Part of a small language model's weights: width 768, 7851 steps.
MLP neurons of a small language model. Each row is named by its layer, matrix (up: input weights; down: output weights) and neuron, and shows model dimensions 656-719. Each number is 200 + 30 x the weight over its row's rms, rounded and kept within 0 to 999.
After each neuron's rows, "fires in" lists the words (lower case) most often at its 100 highest values on Wikipedia text that the model never trained on.

L2.up1746,181,195,176,212,192,216,210,212,188,223,192,237,221,213,254,153,184,240,151,191,175,194,208,222,179,143,207,212,225,218,205,224,184,182,209,164,155,138,231,205,236,218,240,202,215,193,217,180,181,205,179,198,195,190,206,170,192,175,97,234,191,266,237,176
L2.down1746,242,210,179,208,168,206,181,197,242,175,181,175,251,260,184,200,237,221,197,169,176,176,199,217,157,209,205,231,217,178,172,178,198,171,264,167,183,214,236,179,216,157,166,184,233,230,217,151,204,238,194,189,164,185,203,164,166,152,219,170,214,214,206,212
fires in: "the", "of", "all", "national", "nationality", "no"

L2.up720,206,240,227,175,219,187,227,199,215,235,227,148,153,218,243,258,170,155,204,177,289,220,168,209,186,170,257,177,240,234,167,220,238,243,200,155,210,209,199,191,234,171,213,196,188,211,161,222,207,222,200,189,179,211,169,196,212,173,147,169,199,142,217,265
L2.down720,223,179,152,186,248,191,257,209,224,275,234,225,161,216,225,211,194,163,219,183,205,161,205,214,206,225,248,191,209,236,181,159,205,167,161,212,200,189,159,180,215,170,208,213,138,206,169,239,204,273,188,198,246,130,218,234,174,206,162,191,176,162,219,217
fires in: "first", "second", "record", "third", "time", "result"

L2.up854,162,240,204,253,191,286,162,190,169,234,152,250,199,168,185,184,212,191,172,238,215,254,195,192,225,275,204,275,223,206,192,206,153,197,184,231,185,165,186,161,228,233,134,251,230,223,206,189,208,205,188,177,215,188,226,194,200,213,215,183,163,204,128,162
L2.down854,242,168,201,260,206,209,181,198,208,161,216,234,157,170,219,213,222,143,194,157,231,230,155,172,186,141,187,193,213,174,211,167,245,221,233,145,226,173,230,220,175,182,199,240,166,187,191,202,225,195,199,188,205,150,203,231,228,203,180,194,186,227,172,216
fires in: "most", "into", "largest", "other", "now", "wide"

L2.up2084,158,216,235,181,181,171,211,199,138,243,179,214,172,265,215,239,212,177,148,213,221,217,181,184,232,158,189,234,172,255,213,218,225,188,252,217,158,178,214,220,187,255,210,191,254,177,201,190,246,218,138,178,171,160,246,223,146,229,208,269,213,186,222,190
L2.down2084,188,131,226,196,230,161,199,199,250,158,211,236,231,244,205,188,193,265,239,206,265,164,194,201,147,187,248,191,192,206,201,227,230,193,146,264,167,187,192,281,202,241,210,234,182,152,202,175,179,254,214,224,231,163,140,203,178,204,195,225,173,162,252,237
fires in: "league", "season", "seasons", "conference", "union"

L2.up660,176,192,229,194,163,233,234,184,170,227,198,166,143,164,145,204,204,215,174,198,246,208,164,246,193,201,227,206,171,151,199,180,169,186,211,153,225,164,226,209,197,145,183,208,234,178,175,194,207,220,223,178,233,203,213,153,186,196,212,188,205,206,181,193
L2.down660,231,218,144,216,178,175,127,205,172,220,230,226,202,155,162,183,234,200,210,192,195,180,166,265,220,162,160,251,220,199,267,189,175,242,156,175,254,160,236,194,139,240,173,236,159,197,206,217,226,238,197,142,158,146,212,192,208,197,184,231,181,196,147,154
fires in: "only", "west", "line"

L2.up3007,195,247,191,180,203,233,191,140,250,197,229,216,216,242,173,199,163,216,166,188,234,207,193,237,180,146,216,163,210,209,169,202,245,240,172,158,192,210,189,187,230,212,177,159,177,226,172,233,209,183,224,194,180,198,190,220,233,190,212,170,188,164,227,238
L2.down3007,182,205,271,167,209,146,201,175,257,195,213,195,204,212,183,230,186,189,224,225,220,215,192,230,205,211,229,191,192,191,194,195,226,229,200,197,182,172,184,229,244,222,237,166,199,207,171,223,164,180,209,245,197,209,217,174,193,154,248,242,188,170,241,234
fires in: "second", "us", "another", "uk", "first", "british"

L2.up570,195,233,158,196,217,184,174,180,167,191,251,212,159,161,236,207,174,208,194,170,257,193,229,194,171,245,228,164,232,194,166,215,179,202,160,211,187,250,213,167,181,192,223,217,229,186,187,212,239,206,229,268,173,141,182,183,172,221,147,264,237,186,243,237
L2.down570,192,125,215,235,225,212,202,214,122,197,200,162,199,189,201,191,180,258,313,191,237,233,161,179,162,179,270,202,229,154,221,214,205,199,206,246,195,205,170,177,236,197,210,197,173,202,195,176,200,218,194,235,181,166,215,205,268,191,204,204,185,193,202,187
fires in: "other", "known", "professional", "major", "notable", "key"

L2.up1545,209,202,228,207,174,210,169,257,161,215,258,228,166,206,191,210,259,233,216,205,204,176,202,196,194,174,185,164,208,213,149,221,160,221,207,145,114,203,218,202,155,193,222,205,204,190,165,142,190,168,167,233,197,185,167,173,226,213,172,200,186,222,219,173
L2.down1545,215,215,205,191,181,170,194,141,214,197,178,188,184,188,201,211,233,200,217,255,209,177,198,193,234,220,237,171,181,227,232,174,227,187,205,226,214,192,174,163,152,185,208,207,211,156,194,211,201,184,157,160,180,280,210,208,150,185,200,182,228,164,208,209
fires in: "japanese", "first", "french", "russian"

L2.up1827,177,220,164,230,171,221,197,231,206,215,209,216,259,197,239,171,148,187,177,286,209,162,212,195,196,226,228,258,238,214,172,229,246,179,169,198,184,265,193,251,202,206,143,230,194,195,218,120,230,247,186,139,213,213,227,188,221,172,199,174,239,239,178,208
L2.down1827,182,171,199,204,150,224,200,212,162,233,202,179,253,164,230,215,225,245,237,230,194,251,182,204,151,157,176,250,216,172,219,239,181,147,271,217,199,240,154,242,210,213,191,171,181,206,199,195,186,278,186,209,219,183,152,188,206,114,200,208,208,243,188,172
fires in: "now", "to", "renamed", "names", "name", "versus"

L2.up1763,187,197,181,128,173,182,219,191,200,166,163,210,146,196,166,210,204,229,170,203,209,197,175,199,139,205,165,213,226,156,209,195,194,150,227,183,198,204,259,219,193,204,214,122,242,157,199,170,209,224,194,211,201,138,152,190,171,263,160,229,206,199,224,199
L2.down1763,210,189,178,200,217,202,191,231,189,224,196,180,204,223,189,135,154,152,205,163,218,144,180,237,218,216,203,211,180,191,183,218,218,186,194,241,223,146,192,194,270,281,233,237,156,162,215,197,136,202,182,212,220,190,219,244,201,178,201,210,163,244,241,197
fires in: "new", "former", "the", "north", "national", "early"

L2.up95,181,193,189,201,277,185,228,133,185,217,210,194,209,226,227,151,217,175,211,164,195,230,189,249,222,175,238,159,194,243,129,226,168,244,214,165,197,160,197,171,226,180,184,204,192,234,216,194,191,144,258,204,199,181,232,197,149,184,208,220,150,190,190,225
L2.down95,181,243,173,147,200,198,184,216,229,227,187,190,241,227,222,165,226,217,234,192,270,198,177,170,217,186,186,207,150,190,193,197,226,234,225,202,178,121,175,187,215,169,168,181,141,200,174,177,216,172,227,191,173,219,249,228,205,264,204,201,150,231,210,197
fires in: "he", "who", "hearing"

L2.up397,174,227,183,213,259,186,251,217,141,231,179,209,174,169,212,178,171,244,207,196,211,203,188,168,208,190,185,208,221,204,184,278,185,192,206,200,238,147,204,213,253,188,175,210,185,183,161,189,169,182,222,173,228,214,197,232,236,203,248,217,195,231,187,190
L2.down397,254,174,209,170,152,199,186,195,204,207,280,197,154,157,237,214,215,175,188,160,172,211,163,179,227,230,205,221,197,188,241,187,217,222,195,200,189,246,187,135,184,178,166,200,204,212,152,161,237,239,244,184,245,180,211,232,176,179,213,221,172,195,177,164
fires in: "only", "record", "average", "total", "an"

L2.up54,221,223,183,158,191,169,193,216,137,197,210,222,177,149,167,205,191,232,202,231,186,194,198,200,239,200,263,210,163,192,175,234,240,284,208,163,195,209,215,206,133,187,188,208,221,184,186,289,211,195,145,184,210,217,226,209,175,216,191,205,236,243,230,149
L2.down54,233,179,271,175,215,155,210,212,241,191,256,155,231,157,219,204,216,223,213,218,228,222,189,260,191,163,111,187,178,137,189,212,183,182,210,247,206,175,207,195,189,185,131,234,138,183,199,189,194,220,220,186,213,187,169,204,194,154,182,175,217,244,199,190
fires in: "team", "region", "system", "territories", "legislature", "army"

L2.up2096,146,213,254,220,205,159,212,228,158,253,187,150,167,186,250,189,209,205,178,195,222,200,188,200,197,177,182,202,184,219,205,223,151,220,153,164,185,174,265,251,189,198,185,198,247,218,196,202,217,194,188,144,214,172,193,185,199,227,187,201,157,232,227,167
L2.down2096,202,198,270,194,186,185,183,198,191,239,173,171,208,212,174,189,176,134,198,204,234,205,194,189,244,266,185,199,200,238,208,195,187,180,168,205,229,183,197,187,211,194,195,202,208,231,231,180,195,250,152,186,167,171,202,197,236,191,206,235,190,191,243,197
fires in: "league", "record", "first", "home", "highest", "career"

L2.up1632,172,164,226,260,165,188,179,212,190,246,190,204,209,243,217,177,231,171,143,196,195,186,192,251,227,226,220,238,209,206,201,192,216,214,188,225,209,187,194,217,174,204,178,197,213,194,156,216,180,219,160,201,157,185,198,198,229,228,206,205,190,248,154,233
L2.down1632,204,202,162,207,211,188,221,191,180,225,198,180,178,198,206,186,213,204,239,192,228,225,223,167,260,218,241,197,167,192,176,203,243,188,179,163,184,208,191,225,191,185,205,180,123,186,215,161,191,284,172,154,217,231,199,155,194,159,166,200,212,251,172,151
fires in: "these", "them", "those", "such", "others"

L2.up2666,213,224,222,204,198,199,221,185,207,185,188,216,206,172,198,199,238,151,230,172,184,218,196,245,207,256,188,225,111,179,179,209,178,224,223,202,210,157,187,167,146,173,208,248,174,230,202,210,207,197,199,213,215,198,190,169,186,197,228,151,201,225,165,191
L2.down2666,231,266,222,201,184,201,221,201,181,215,192,213,227,173,246,232,216,193,199,206,189,159,179,200,222,229,182,167,184,201,175,118,161,231,228,197,228,147,225,174,181,178,188,244,175,175,179,163,158,227,156,179,216,216,178,173,152,152,193,258,161,212,180,210
fires in: "who", "had", "that", "he", "she"

L2.up1197,188,177,130,212,141,185,157,186,221,242,202,227,222,162,218,203,215,207,209,182,199,248,182,169,184,257,282,228,171,224,188,226,200,266,224,209,156,205,186,196,227,180,171,140,201,156,221,133,172,203,209,177,220,220,207,154,182,226,181,199,207,189,279,232
L2.down1197,144,176,204,172,186,214,188,221,200,157,195,199,175,158,190,205,185,205,227,146,164,203,195,223,200,182,207,235,177,190,223,224,196,232,162,193,168,189,186,224,200,141,222,174,243,192,177,196,208,183,192,138,217,229,192,245,158,143,220,278,234,133,147,259
fires in: "married", "two", "of", "side"

L2.up2649,204,189,194,181,170,177,244,229,169,235,193,193,183,203,226,162,211,212,177,274,210,257,206,199,175,232,210,169,164,204,193,264,189,210,173,176,220,204,221,191,209,237,178,217,204,262,153,183,167,202,213,178,229,185,166,181,209,241,207,213,140,266,235,205
L2.down2649,186,183,241,202,233,257,176,175,189,181,211,211,198,213,186,199,190,216,184,232,245,233,254,223,263,172,210,175,204,227,187,148,194,143,156,223,255,201,208,185,225,217,214,227,196,198,162,235,172,195,188,161,203,211,219,163,260,184,133,189,163,190,222,202
fires in: "it", "public", "video", "track", "the"

L2.up360,209,212,179,201,201,238,249,197,193,212,171,202,192,212,216,185,137,251,178,170,185,124,187,234,175,192,175,206,245,197,208,197,185,205,181,191,163,222,158,176,211,216,174,256,149,179,221,217,207,201,253,219,187,222,227,163,228,178,200,209,256,183,187,160
L2.down360,254,169,208,195,215,195,194,189,179,203,179,220,224,186,180,219,173,245,186,240,181,169,173,217,204,211,253,237,164,178,224,179,213,190,167,188,204,238,203,223,175,156,219,190,204,168,185,212,189,179,245,172,129,220,253,204,223,218,206,190,192,203,236,207
fires in: "example", "well", "also", "even", "similarly", "specifically"

L2.up2679,172,226,252,206,227,156,219,195,265,185,198,221,153,180,189,244,186,217,181,185,211,189,206,246,224,233,198,197,212,217,225,221,224,208,203,150,220,167,207,229,182,110,198,121,188,192,190,165,204,185,207,219,194,221,226,199,199,259,173,208,244,201,171,242
L2.down2679,195,201,248,181,263,220,175,209,201,214,151,187,226,214,214,227,178,212,178,192,211,227,205,203,237,167,207,256,195,145,264,177,180,189,208,195,160,198,153,165,186,190,181,184,161,189,216,180,200,231,213,190,224,219,147,190,196,227,193,241,284,161,162,267
fires in: "time", "times", "days", "years", "day"

L2.up867,178,161,246,244,192,257,172,201,181,176,172,208,196,217,159,168,176,212,172,172,189,183,195,184,182,214,206,188,196,179,160,256,209,208,162,196,187,214,207,242,199,168,176,203,142,199,215,164,154,243,232,193,162,199,195,178,207,198,216,222,240,179,165,227
L2.down867,194,216,184,229,217,214,185,141,160,172,205,213,142,261,195,268,230,162,174,252,202,85,169,256,166,209,232,181,204,206,146,234,216,228,183,200,161,163,221,192,170,150,202,194,209,215,227,261,223,207,168,243,159,124,183,142,197,209,162,232,286,181,168,188
fires in: "name", "works", "names", "composed", "family", "sisters"